config.yaml
n_layer: 23
d_model: 320
n_head: 5
n_kv_head: 5
head_dim: 64
d_mlp: 832
vocab_size: 3832
activation: "swiglu"
norm: "rmsnorm"
norm_place: "pre"
norm_eps: 1e-06
positions: "rope"
rope_base: 10000.0
rope_fraction: 1.0
qk_norm: false
attn_scale: 0.125
bias: "none"
tie_embeddings: false
parallel_block: false
init: "normal"
init_std_qkv: 0.0261
init_std_o: 0.0
init_std_up: 0.0261
init_std_down: 0.0
optimizer: "muon"
lr: 0.00206
lr_mult_o: 0.609
lr_mult_up: 1.06
beta1: 0.95
lr_head: 0.00747
warmup_steps: 200
schedule: "wsd"
decay_fraction: 1.0
decay_shape: "linear"
final_lr_fraction: 0.0
batch_tokens: [65536, 131072, 262144, 524288]
seq_len: 256
doc_mask: true
train_tokens: 694500000
steps: 3100
dataset: "wikipedia_en"
MLP neurons of a small language model. Each row is named by its layer, matrix (gate and up: input weights) and neuron, and shows model dimensions 32-95. Each number is 128 + 32 x the weight over its row's rms, rounded and kept within 0 to 255. A neuron's up and down rows have the sign that makes its largest values positive.
A block is one neuron, or neurons of one layer that tend to fire together. Before each block is what it responds to, as a language model described it from the Wikipedia text at the highest values.

Description: Final suffix pieces that complete abstract process or activity nouns in biographies and histories, such as rehabilit-ation, test-ing, employ-ment, Early life.
L16.gate79 [170 153  98 168 192 121 137  99 113 144  92 106  96 107 177 119 172 138 117  87 173 128 168 155 135 113 142 151 133 112 118 161  88  89 105 117 119 135  93 133 181 125 195 125 150 151 111 116  92 102  78 129 107 151 170  79 136 101 122 191  25 183 144  94]
L16.up79 [130 169 116 128 157 140 177 165 154 166 128 111  51 162 172 132 120 189 137  98 189 120 177 142 144 178 150 125 105  67 128  73  73 115 120 103 180  95 144 136 127 103 166 154 153 149  74 129 187 108 121 101 102 102 123 122 223 107 147 169 117 178 128 121]
L16.gate224 [125  94  63 117 123 109 130  96 169 142 130 145 211 100 199 122  82 152 154 102 108  89 167 104 177 174 124 115 121  88  99 131 146  89 114 160 144  79 138 142 164 151 133 126 105 166  85 187 171 109 143  95 126 114 178 112  63  83  98 128  97  99 106 143]
L16.up224 [125 128 140 111  93 109 137 149 161 156 156 192 111  99 151 166 180  83  78 110 129 156 161 112  67 143 129 148 155 161 110 124 109  64 122  74 160 148 188 156 110 155 171  95 157 110 148 147 171 140 171 161  80  98  88 125 158 167 139 173 106 149 115 132]
L16.gate279 [126 152 122 124 119 129 191 138 125 151 121 132 145  58 110  70  90 132  73  93 130 189 191 166  95 151 135 143 145  86 142 137 160 117 150 165 132 115 158  87 120 130 112 112 179 164 143 132 119 128 103 142 167 107 155 143 118  95  71  79 112 113 153 122]
L16.up279 [148 152 130 109 173 116 134 141 134 186 143 145 169 106  95 100 197  85 160 102 145 152 154 122 111 125 185 143 129 112 143 111 173 101  67 194 137 101 128 152 128 144 147  93 105  66 148 140 136 121 151 109 175 206 142 104 147 150 176 114 137  93 115 181]
L16.gate456 [120 129 115 147  82 113 169 128 116 112 181 133  85  85 125 101  84 121  82  31 127 117 173 187 151  94  97  96 141  81 216  92  61 107 138  97 169 174  91 134 122 153 158 145 129 137 107 180  93 144 179 108 126  83 118 119 161 118  96 111 148 133 132  95]
L16.up456 [ 65 154 124 127  30 149 189 144 101 144 140 169 148 150 141 127 124 122 141 132 146 112 148 103 104 133 125  82 126 135  79 109  97 128  84 116 107  74 121 168 129 138  40 147 142 175 120 116 140 132 118 106 147 134 108  89 125 120 112 157 150 142 138 149]
L16.gate522 [154 173 158 115 146 109 106  97  67 104 128 150 141  88 149  80  89 101 145 150 136 176 140  95 151 203 102 158 101  84  98 106 104 141 148 164 114 132 120 185 123  69 118 149 138 152 126 172 155 144 116 126 153 156 136  99 168 150 114 134 135 153  84 155]
L16.up522 [ 95  93 118 100 123 152  46 148 126  83 113 160 111 156 114 124 153 108 159 113  95 155 131  61 200 159 168 120 139 137 185 122 109 122 148 131 114  94 155  90 104 166 158 114 121 113  96 146 119 143 158  88 151 161 147 114 182 136 139 147  76 129  64 138]
L16.gate727 [159 114  79 175 137 145  99 146 138 145  94  95 106 139 161 116 149 122 158  76 138  95 176 165 105 160 121  91 105 197 145  78 158  99 114 115  97 130 130 121 174 103 117 119  97 118  49 168 105 156 150 163 103  95 139 108 153 100 140 121 150 104  97 124]
L16.up727 [167  97  74 118  98 107 150  85 118 152 169 107  20 165  94 135  30 161 138 121  98 106  99 117 147 161 139 116 171  97 108 109 143 142 138 125 141 123  84 122 122 118 140 156 157 120  72 131 119 146 142 140 126 137 150  88 126  84 121 160 104 166 121 188]
L16.gate768 [115 130 117 170 137 164 127  71 140 133 138  90  65 115 123 150 107 112 128 126 181 135 138 110 164 164 191 155  96  94 127 147 193 129 110 132 106 188 130 125 135 106 103 150 115 161 155 102  92 126 165 153 116 156 138 140 118 105  98 156 110  99 162 105]
L16.up768 [ 95 115  91  83 146 166 144  73 122 104 167 139 146 110 147 116 111 169 163  97 127 161 166  89 192 154 113 118 143 136 121 131 166 124 134 102 130 125  83 140 151 130 178 145 162 122 142  94 103 151 135  78 105  98 110 110  82  40 142  92 139 145 105  83]
L16.gate787 [113  78  50 170 142 173  97 129 155 111  40 156 106 154 138 167  93 143 101 112 129 114 196 116 151 147 139  50 156 135 118 139  92 155 113 117 142 147 111 157 141 193  98 138 107 106  81 126 104 127 160  86 123  46 111 145 153 126 121 158 142 105 125  99]
L16.up787 [108 154 133  61 109 125 114 163 137 144 119 125 105 160  85 143 145 138 170 154  62 180 147 108 130 128  84 155  91 118 118 104 106 182 123 130 147 144 151 113 147 138 125 162 110 159  98 155 146 145 127  89 153  84  77 176 158  88  85 130 185 105 107 127]

Description: Tokens in the middle of titles and institution names: "of"/"for"/"to" in Bureau of, Institute of, Prize for, and word-final pieces in film, song or section titles.
L10.gate18 [107 148 194 125 207 115 125 111 126 165  79 109 162 139 113 164 108 136 143 130  40 127 119 105 175 121 123 153 149 152  83 166  87 127 136 130 115 176 133 128 155 150 142 217 133 100  84 174 137 116  53 113 165 183 143 124 120 155 117 166  94 158  67 198]
L10.up18 [ 96  91  93 198 106 137 187 138  69 109 135 218 139 105 165  88 128  87 149 130  76 142 104 171 135 138 106 130 159 148 117 108 152 135 131 119 138 119 155 121 153 117 133 123 135 106  89 156 137 164 113 131 152  99 125  96 169 179 117 143 108  81  86 113]
L10.gate314 [ 87  96 126 130 152 185 115 131 110 125 144 180 115 120  83  80 130 105 125 122  63 117 100  97 109 150 110 170 126 135 181 121 103  95 166  87 157  88 216 100 120 103 141  65  85 106 118 178 140 131 110 114 151 148  81 115  83 226 120 159 172 130  87  75]
L10.up314 [158 133  98 150 177 192 137 106 110 169 140 135  94 111 140  83 126 102 167 108 162 145 101  78 141 144  97 120 127  96 117 102 102 140 144 137 124 153 168  96 120 123 145 136 110 131  93 151 105 168  61  70 129 101 106  62  79 164 128 150 121 170  32 126]

Description: Final pieces that complete split nouns, mostly abstract ones ending in -ation, -ion, -ing, -ility, often before "of", as in nutrition, shipbuilding, availability.
L11.gate213 [158 137 116  87 154  57 152  81 119 182 117 134 125  70 186 112 108 129 138  76 126 123 147 140 153 169 174 122 111 127 148  82 116  90 143  89 184 129 169 164 150 136 215 155 131 163 117 118 213 103 142 133  84 143 160  74 162 135 131  95 168 131  93 125]
L11.up213 [136 154 106  53 138  82 148 110 147  68  54 119 183 119 125 148 133 131 184 137 112 168 189 159 110 139 200 128 139 138 124 143 113 134 113 107  84 145 128 126 246  86 128 110 140 155 158 175 149 146  65 181 111 153  58 144 154 108 160  90 119 169  61 104]
L11.gate421 [101 150 120 120  83 137 160 145  81 176 139 111  61 114 149 126 101 107 117  97 126 141 152 177 220 153 176 183  95 105 133  80 122 141 140 151 159 120 178 118 170 116 118 124 163  86 120 123  85 125 121 144  96 157 114 133 165 144 154 117 136 128 109 133]
L11.up421 [120 108  84  66 169 120 120 116 113 209 182 147 131 146 194 110 120  75 195  81 195 156 122 134 171 150 191 133  84 112 181  94 122  62 122 144 111  95 131 156 190 169 145  74  61 125 136  97 119 158 163  83 121 152 103 113 150 161  67 145 151 156 100 129]
L11.gate507 [136 168 102  94 118 195 119 130  84 117 153 176 104  39 150  84 144  93 153 111  90 146 144 133 144 182 124 154  92 177 145 117 183 125 126 192 129 125 103 121 119  86 177  94  59 147 138  70 120 153 122  93  99 133 197 122 142 159  41  96 147 129  54 117]
L11.up507 [ 81 137 108 124 206 146 112  81  91  67  89 140 193  81 131 109 115 141 115  76 135 167 103 177 142 133 107 146 103 102 159  70  86 181 132 116 146 121  67  85 167 124 143 128 123 138 111 151 170 175 216 136 131 100 173 114  97 152  99 137 168  72 102 108]
L11.gate652 [ 93 151 114  71 150 195 130 174  73  92 118 192  82 117  84 125 144 127 113 105 136 208  60  79 169 153 153 132  76  61 174  45 160 118 163 114 157 105 142 171 165 120 109 165 138 128 173 132 148  99 121 117  91 165 129 129  35 103  88 130  66 125 121  80]
L11.up652 [135 158 161 133 117 186 115 125  59 131 142 159 108 123 158  63 148 133 132 106 121  56  83 146  84 143 156 142 111 126 150 124 119  59 167 130  72 114  74 194  79  98 146  94 154  56 122 113 163 157 160  91  85 140 109 170  88 163 147 125 133 156 103 110]

Description: The article "a" (sometimes an, A, no, one) starting a noun phrase after a verb, preposition or comma, e.g. erected a memorial, joined a convoy.
L16.gate62 [141 140 167 115  71 167 137  98 132 114  69 100 144 151 155 135 110 105 118 145 111 150 167  65  88 121 124  65 200 123 146 151 101 160 174 116  69 110 163 144 175 146 115 125 131 171 122 100 123 110 133  97 168  92 143 124  71 108  76  82 115 108 103 169]
L16.up62 [154 180 102 120  43 112 115  86  98 123 203  91 102 191 161 107 114 136 127 149 131  80 161 173 114  89 165 124  87 157 137  97 141  77 153 114 140 181 118 133 101 110 153 195 143 105  76  85 174 134 167  61 114 114 107 127 165 117 137 189 101 163 106 135]
L16.gate223 [144 129 123  72 151  80 128 131 147 117 103 117 156 137  81 126 120 129 140 139 147 169 172 111  81  92 136 138 149 145 156  94 126 147 114 151 118 141 150  89 172 114  98 162 174 147 129  91 147 126 165 106 132 102  80 157 130 131 119 137 170 116 165 155]
L16.up223 [177 130 102 156 167 184 103 124 181 120  89 141 107 162 148 114  95 197 136 123 125 113 159  85 132 156 117  77 136 127  84 122 125 166 129  68 111 100  54 123  86 145 124 141 103 110 129 127 166 125 159 125 192 152 166 151 101 118 149 123 105 136  45 171]
L16.gate271 [175 100 130 129  88 153  83 121 113 148 184 148  91 118 188 133 109 138  99 140 137 131 158  97  87 185 114  88 163 156 133 119 126 135 113  82 124 145  97 167 149  90 172 156 104 154 131 133 112 131 107 152  83 124 170 128 137 149 155 129 127  81 106  96]
L16.up271 [141  81 182 138 142 118 106 128 135 147  88 132  66  92  93 131  71  92 139 151 175 191  87 125 133 138 107 126 107  84 125 118  48 142 132 152 158  93 111 111 156 151 191 160 209 104 148  88 187 184 164  76 111 177 108 120 144 122 153 133  90 125 148 140]
L16.gate354 [131 112 143 159  66 172 126 131 138  98 143 147 118 106 128 119 131  99 136 172 139 148 175  98 157 122 169 158 127 169 155 137  76 135 124 145 139 123 175 138 106  72 141 131 117 128 151 144 107 134 212 110 160  62  98 108  58  85 151 150 112 102  91  99]
L16.up354 [159 154 157  96 143 132 115 126 107  99 101  92 148 149 118 171  91  71 134  83 144 118 144 156  66  83  74 141 103 148 156 135 110 139  68 114  84 128 113 108 110 108 151 119  87 180 114  88 168 127 157  90 112 164 129  91  56 146  91 129 103 139 175 110]
L16.gate479 [145 166 107 118 190 196 134 153  97 198  69 142  96 125 170 144 173 134 122  86 132 103 121 125 109 139 115  50 124 121  95  85  61 136 111 121 123 160 105 142 150  78 165 107 127 140 139  99 117 134 149 112 125 102 144 161 152 151 100 108  76 108  33 161]
L16.up479 [158 108 150 106 123 150 163 158  58 139  88  93 140  96 116 120  78 119 179 141 135 122 121 144 147  84 174 101 150 136 112  80 156  90 126 145  99  98 177 155 146 152 114  99  47 185 118 129 149 132 147  78 141 186 131 122 168 104 100  67 188  75 115  73]
L16.gate569 [ 97 170 151 152 130 111 166 171 163  97 124 113 141 124 149  80 164 123 153 136 106 128  70 134 131 145 105 125 186  90 192 151 139 178  86 172 124 151 151 159 189  44 163 100 118 103 181 143 169 123 108 101 137 168 126  98 171 158 125  92 132 148 129  81]
L16.up569 [163 147 145  91 142 135 153 133 108  83  80 129  89 126 158  52 154  95 113 146 106 146 183 147 164  79 118 122 149 167 162  74 159  92  57 157 119  83 120 134 163 111 164 152 134  99 126 144 120 190 164  88  88  85 129 160 147 149 129 124  97 147 158 124]
L16.gate571 [146 140 106 141  58 159 135 160  96 137 128 163  96 155 130 104 135 114 146 143 146 189 148  82 110 138 108 152 103 116 107 156 124 169 147 147 145 141 149 102 106 118 142 180 132 125 147 139 114  91 201 133 125 152 119 133 130 135 176 146 173 136 104  94]
L16.up571 [123 135 184 150  93 172 145  83 171 141 100 149  90 118 133 143 131 139 135 132 122 134 201  65  98 143 154 131 128 149 109 126  74 144 113 117 136 155 159 118 135  38 128 102  98 170  99 127 106  45 136 122 146 134 138 113 130 156 153 163  71  96  93 130]
L16.gate695 [128 161 187 144 157 158  85 160 105 130 135 139  75 117 150  69  86 187 115  74 111  73 178 135 156  72 169 156 186 101  70  99 188 107 140  62 127 115  56 176 123 131 140 140 106 114 117 145 134 190 169 132 164 165  73 164  50 128 131  92 128 117 207 114]
L16.up695 [114 149 119 138 195 176 139 141  84 178 110  89 107 141  68 119 139 130 103  98 136  98 101 159 120  90 126  97 101 130 149 124 114 106 142 173 136  69 177 144 170 130  84 139  90 126  88 144 118 115  98 112 131 109  94 143 139 121  48 144 115 130 159 148]

Description: Word pieces and words partway through song, film or section titles, often right after a capital initial, as in L|ose, D|ays, My.
L16.gate11 [ 93  95 138 124 110 148 116 140 142 155 189  86 134 108 142 117 106 100 147 144 130 171  90 129 205 107 175 126 132 155 144 123 148 109 138  84  98 183  95  97 101 158 153 151 115 127  85 183 204 190 126 105 133 104  92  98 128  83 140 144 155 129 111  96]
L16.up11 [133 140 145 115 113 143  91  98 103 118 121  93 150 169 171 113 112  74 161 101 127 127 148 145 106 152 108 130 132 171 103 155 145  84 103  75 132 152 141  91 110 107 222 109 162  84 158 127 130 107  82 147 124 134 126  85 165 167 157  92  86 174 139 130]
L16.gate334 [117 117 141 188 194  92  61 131 130 142 157 229  94 105 104 178 113 133 117 154  97 167 144  81 124 155 180 122 122 110 164 125 146  81 128  93 149 109 165 145 187 180 118 163 115 127 154 165 134 107 140 143 139  96 136 160 130 158 121 175  92 148  95 107]
L16.up334 [209  78 110  62 104 163 126 144 122 126  93 121 114 152 117 117  99 124 161 105 114 196 117  86 149 143 131 103 139 110 168 105 110  93 148 103 114 174 162 166 198 119 101 133  62 127 126 141 123 148  98 150 146 130 115 174  77 140 139 156 133 155 119 112]
L16.gate615 [160 120  96 118 144 147 131 106 162 156 111  86  95 116 133 121 101 120 105  93  73  79 119 151 107 112 118 187 171 193  83 130 138  85 131  89  78 165  82 117 115 130 158 127  88 166 151 155  90 106  98  69 129 122 158  94 105 128 145  85 197 183 135  57]
L16.up615 [176 131 114 133 141 122  21 161 122 168  84 210 110 124 127 109 166 148  96 123 152 185 135  96  54 182  84 136 118 164 151 160 145 151 120 123 154 121 151 169 165 163 114 116 113 115 110 124 112 139 112 131 136 148 166 102 141 123 149 111 200 133 193 165]
L16.gate682 [136 111 176 115 136 174  96 180 132  91 148 134 110 184  99 185 157  81 110 114 145 140 126 115 139 159 119 114 139 121 165 108 141  92 129 197  98 159  82  98 147 178 138 116 118  94  44  92 191 124 182 160 127 132 168 130  94  95 120 129 137 163  99 161]
L16.up682 [140 116 143 125 127 148  68  47 112 140 107 112 160 197 171 142 215 137 132 109 101  96 174 157 173 102  93 149 130 119 107  95 136 157 110 155  83  87 100 148 118 138  82 123  76 157 139 196  91 102 133 116 111 120 155 157 119 124  85 144 119 170 108  83]
L16.gate697 [142 167 177 135 156 169 117 147 152 117 168 107 106  78 189 133  82  93 106 145 116 158  94 123 110 155 136 102 111 153 143 115 148 125  81 129 109  80 117 109 168 173 118 106 170 145 100 135 130  82 132 136 101 172 121 171  73  96 223 167  96 208 141 160]
L16.up697 [141 106 188 121 160 143 132 114 167 154  88 105 152 134 135 100  98  73 115 109  94 116 128  80 133 110 158 127 146 133  62  80 132 128 133 112 137 149 111  93 129 126  77 148 102  89 127  99 101 193 153 143 140 115 153 140 106 145  93  82 154 140 119 111]
L16.gate719 [144 143 106 152 119 164 137 142 189 122 138 115 112 124 125 149 113 108 133 105  36  81 103 160 137 117 105 151 123 129 111 150  52  73 117 123 176 154 154 178 176  74  69 103  96 111 124 168 131 170  76 133 102 125 127 111 152 120 104 166  92 154 118 129]
L16.up719 [145 123 132 144 160 126 201 165 132 105 135 103  81 152 156 129  81 109 159 141 126 113 119  85 182 113 171  98  99  97  92  55  74 144 130  94 132 109 180 141 133 138 132 146 107 141 109 183 207 105 126 101  82 152 121 164 165 171  78  94 155 133  59 128]
L16.gate724 [104  67 135 121 109 159 114 147 104 156 115  95 107 166 114 130 134 151 141 122 166 148 147  97 148 116  76 148 122 107 145 144 191 124  54  97  90 133 155 146 111 135 135 106 191  77  52 162 186 139 161 143 107 183 137 157  89 150 145  98 128 186  74 100]
L16.up724 [ 97 107 135  88 114 183  89 119 133 125 141 119 137  70 129 174  80  90 123 131 175 178 123 112 156 131 150 111 137 106 112 150  86 114 149 130  91 158 147 157 111 121 115 147 172 126 128 129 113 104 146 101 119  62 126 162 157 105  40 157 141 169  63 181]
L16.gate754 [122 141  58 135 140 125 119 122  86 133 130 119  91  98 161 112 183 158  79 104 165 144 129  67 125 155 109 106 160 180 142  96 103 126 159 143 160 110 165 189 150 127 133 103 102 149 120 115 118  71 121 170 140 151 156 107  70 194 107 141 133 132  93 109]
L16.up754 [117 125  97 130 155 138 103 100 120 117 131  77  81 148 131 146 136  64 120 103 139 145 126  97 204 109  81 169 128 180  79 123 111 149 132 135 112 218  96 147 145 158  98 208  74 128 195 160 136 140 202  79  90 138 155 173 127 108 171 110 173 154 133 134]

Description: The article a/an right after "as" (or is, on, made), as in as a result, as a junior, as a centre-forward; also stray mid-word pieces.
L11.gate62 [ 90 130 108 159 106 107  83 147 162 150 176 122 147  95 115  98 145 137 164 148 146 104 173 176 124 177 135 158 149 177 102 160 125 154 176 141 218 112 153 105 183 132 126  93 145 124 132 106 137 185 110 156  74 148 144 116  91  84 170  86 145 127 132 119]
L11.up62 [118 125 137  83  68 128 108  58 112 181 110 123  99 114  80 121 106 148 174 101 139 118  91 131 172 136 158  30 141 152 160 147 131 158 116 173 120 118 145  92 125  97 117  87 206 141  70  88 107 121  84  90 153 124 165 108  92 121 159 166 132 136 118 128]
L11.gate464 [164 146 118 139  93 108  80 120 115 122 117  93 131 101 110  97 141 169 141 172   0 124 140 115 126 128 109 146 173 112 163  88 127  99 122 137 160 132  95  92  83 109 148  99 106 172 116 195 182 119 148  74 144 189  65 148 119 107 139 104 113 174 148  87]
L11.up464 [140 156 114 141 163 116 217 138 138 117 161 135 107 125 115  85  79 179 164  91 159  78 141 153 109 210 182 108 125 128  95 143 127 130  92 112 138 144 114 133  81  96 168 121 136 111 148 158 127 141 155 118 145 119 121 173 107 198  98 170  89 133 159 123]
L11.gate691 [120 118 133  97  86 164 157 126  92 188 161 151 108 165  97 125 152 151 101 161 124  98 139 118 145 167 145  72 120  97 118  45 106 110 101 156 132 118 143 121 140  71 169 123 114 130 126 128 162 110 125 155 113 113 154 135 102 136 150 103 144 142 122 136]
L11.up691 [141 136 126 159 150 139  92 141 135 132 164 146 103 104 146 128 132 128 117  91 120 145  80  89 117 134 123 121 146 108 129  87 173 129 145 133 127 108 160 114 113  83 153  54 131  76 108 186 100 169 157 120 165  86 154 173 161 157 115 215 186 170 124 145]
L11.gate756 [124 141 136 115 143 128 180  92 142 144 163  93 158 122 119 118  88 120 191  93  55  58 142 184 194 128 193 149  99 148 128 139 134 162 149  71  99 116 113 150 125 156 181  94 164 115 180  89 116 156 214 129 110 129 113 155 178 112 127 155  50  78 142 102]
L11.up756 [124 154 118  78  97 108 157  93  77 134 157 123  83 141 144 127 127  99  78 149 129 130 106 100 179 115 103 142 133 127 107 139 136  98 167  81 115 151 125 118  85 137 119  67 174 147 152 140 137  92 110  92 161 172 131 117 101 103 159 116 114 138 130 181]

Description: Number words, numerals and quantifiers that open a noun phrase, often the last piece of a split word, such as sever-al, num-erous, six-ty, many.
L10.gate220 [168 125 122 132 145 149 112 134  68 177 118  70  65 149 135 162 149 142 132 122 141 120 123 137 135 157 120  92  77 107  93  81 111 123 197 139 131  70 111 165 144  81 145 161 108 117 105 137 100 111 194 126  99 120 115 111 128 120 148 133  22 170 148 161]
L10.up220 [ 68 127 115 140 108 103 147 102  79 104 186 103 138  90  90 149 142 115 101 126 111 143 142 156 105  98 145 138 112 149 143 150 142 132 143 177 205 148  96 141 121 134 180 129 124 120  66 120 144 136 119 115 176 112 142 171 122 172 146  96 115 149 142 179]
L10.gate749 [131 139  83 131 149 137 134 140 131 121 176 159 143 176 131 113 196 106  70  74 148  95 147 150 124 123 128 119 149 122 152 111 168  89 132 112 144 137 177 183 166 112 148 129 146 166 102 112 145  80 153  78 148 120 100 145  99 127 110 108  88  96  97 101]
L10.up749 [159 140 121 148 151 146 134 132 116 109 141 164 141 174 111 168 176 118 128 163 130 116  91  88 132 159 138 108  92 115 182  89 127 163 109 138 176 118 183  91 184 110 143 136  83 160 114 114 168  52 144 102  93 118 156 110 129  82 139  59 135   7 109  53]

Description: Final pieces or whole words of abstract domain nouns naming fields or concepts, e.g. Health in ministry titles, history, life, -ation, -ography, music.
L10.gate91 [170 192 154 129 142 145 179  96 122 150  85 194 122 124 149  99 170 126 199  80  84 113 160 154 149 136 135 156 133 107 167  82  98 148 178 192 100 114 106 157 195 124 185  89 118 156 125 118  92 115  83 151 134 189  97 143 136  77  76 123 158 172 131 148]
L10.up91 [ 84 175 137 127 115 190 128 122  92  86 168 134 135 162 142 136 116 145 211  71  96 177 137 141 124 140 171 116 125 126 163  92 154  74 195 211 116 116 133 120 157 146 155 143 115 143 152 144 103 151 152 157 108 187 118 127 173 136 130 117 203 113  96 177]
L10.gate737 [ 94 119 122 159 145 172 132 110  89  67 150 106  98  86 126 148 100 111 157  70  96 183 171  83 176 208 196 114  90 160 148  72  45 133 112 123 126 105 113 163 169 149 121 174  95 117 135 203 116 145 133 171 100 108  89 153 163 148 176 127 111 108  54 132]
L10.up737 [138 148 138 130 144  85  81 126  67  91  81  87  83 133 129 155 179  96 186 121 137 145 132 158 141  87 135 119 111  83  87 118 153  91 171 169  96  80 118 137 116 141  87  71  97 124 112  80 161 154 103 160 113 163  90  78 145 173 163 100 141 170 141 139]

Description: Final word pieces that finish a person's surname in lists, tables and credits, such as Smile-y, Co-x, By-rd, Rodrigue-z.
L11.gate17 [163 139 183  94 114 152  89 121 192 117 137 182 134 144 139 127 104 129 208 150 135 176 121 105  73  88  89 104 109 158 168 115  63  90 101 135  99 113 164  76 138 169 184 179 113  79 170 143 108 122 117  88 129 117 127  79  97 168 169  94 116 112  89  81]
L11.up17 [ 92 171 194 136  96  83 113 127 140 137 155 120  83 115 167 103 144  86  77 142 133 106 125  77 129 131  96 161 129 167 122 147 120 120 137 160 153  98 130 141 101  95 151 152 115 101 106 135 135 193  59 152 137 124 159 181 109 105 130  97  97 183  92 110]
L11.gate671 [142 132 156 135 144 115  86 132 163 153 183 118 137  86 107 170  78 130 131 133 159 131 138  79 123 193 160 107 178 116 124 136 111 117 153 125 165 144 105  67  84  77  83 147 161 128 124 181 168  89 103 145 175 136 182 101  75 151 115  95 119 109 127 143]
L11.up671 [ 76 105 129 123 144 135 102 110 160 105 118 113 134  70 100 172  77  85 113  98 139 148 147 128 168 176 133 135 100 162 123 102 136 110 141 116 129 107 159 158 153 159 124 123 101 108 126 121  82 106 149 106 187  90 105  77  82 184 137 151 110 164 140  87]
L11.gate759 [143 109 149  82 138 168 130 133  99 155 130 125  80 108 149 197 103 191 119 149 112 143  96 120 116 153 123  94 164 186 131 135 119 129 123 131 136  87  94 213  74 151 157  80 142  67  96 138  85 101 168  94 150 194 117 102 145 227 182  92 142 190 149 138]
L11.up759 [154 135 117 139 127 148  93  34 121 146 109 100  42 182  90 174 161 158 101 191 132 131 124 121 163 141  71 150 110 128 158 168  82 119 117 105 119 104  98  95  85 130 158 126  89 168 108 161 110 127 145 124 149 163  68 140 141 164 184 134 134 162 153  99]
L11.gate766 [ 83 147 139  82 145 129 106 185 139 130 136 123  77 158 112 118  75 149 110 129 121  99  71 100 143 107  93 188 146 134  82 130 145 130 124 153 129 154 115  79 144 176  78 169 170 135 103 123 107 146  71  83 197 143 146 111 103 143 121 143 117  78 134 158]
L11.up766 [114 160 146 148 177 219 137  82 132 136 135  63 186 123 154 103 185 176 115 102 107  88  77 128 135 104 164 172 173 144 104  82 100 119 104 101 100 120 142  65 127 172 115 102 165  55 155 133 150  98 108 135 144 133 153  94 162 156 155 122  81  99 122 128]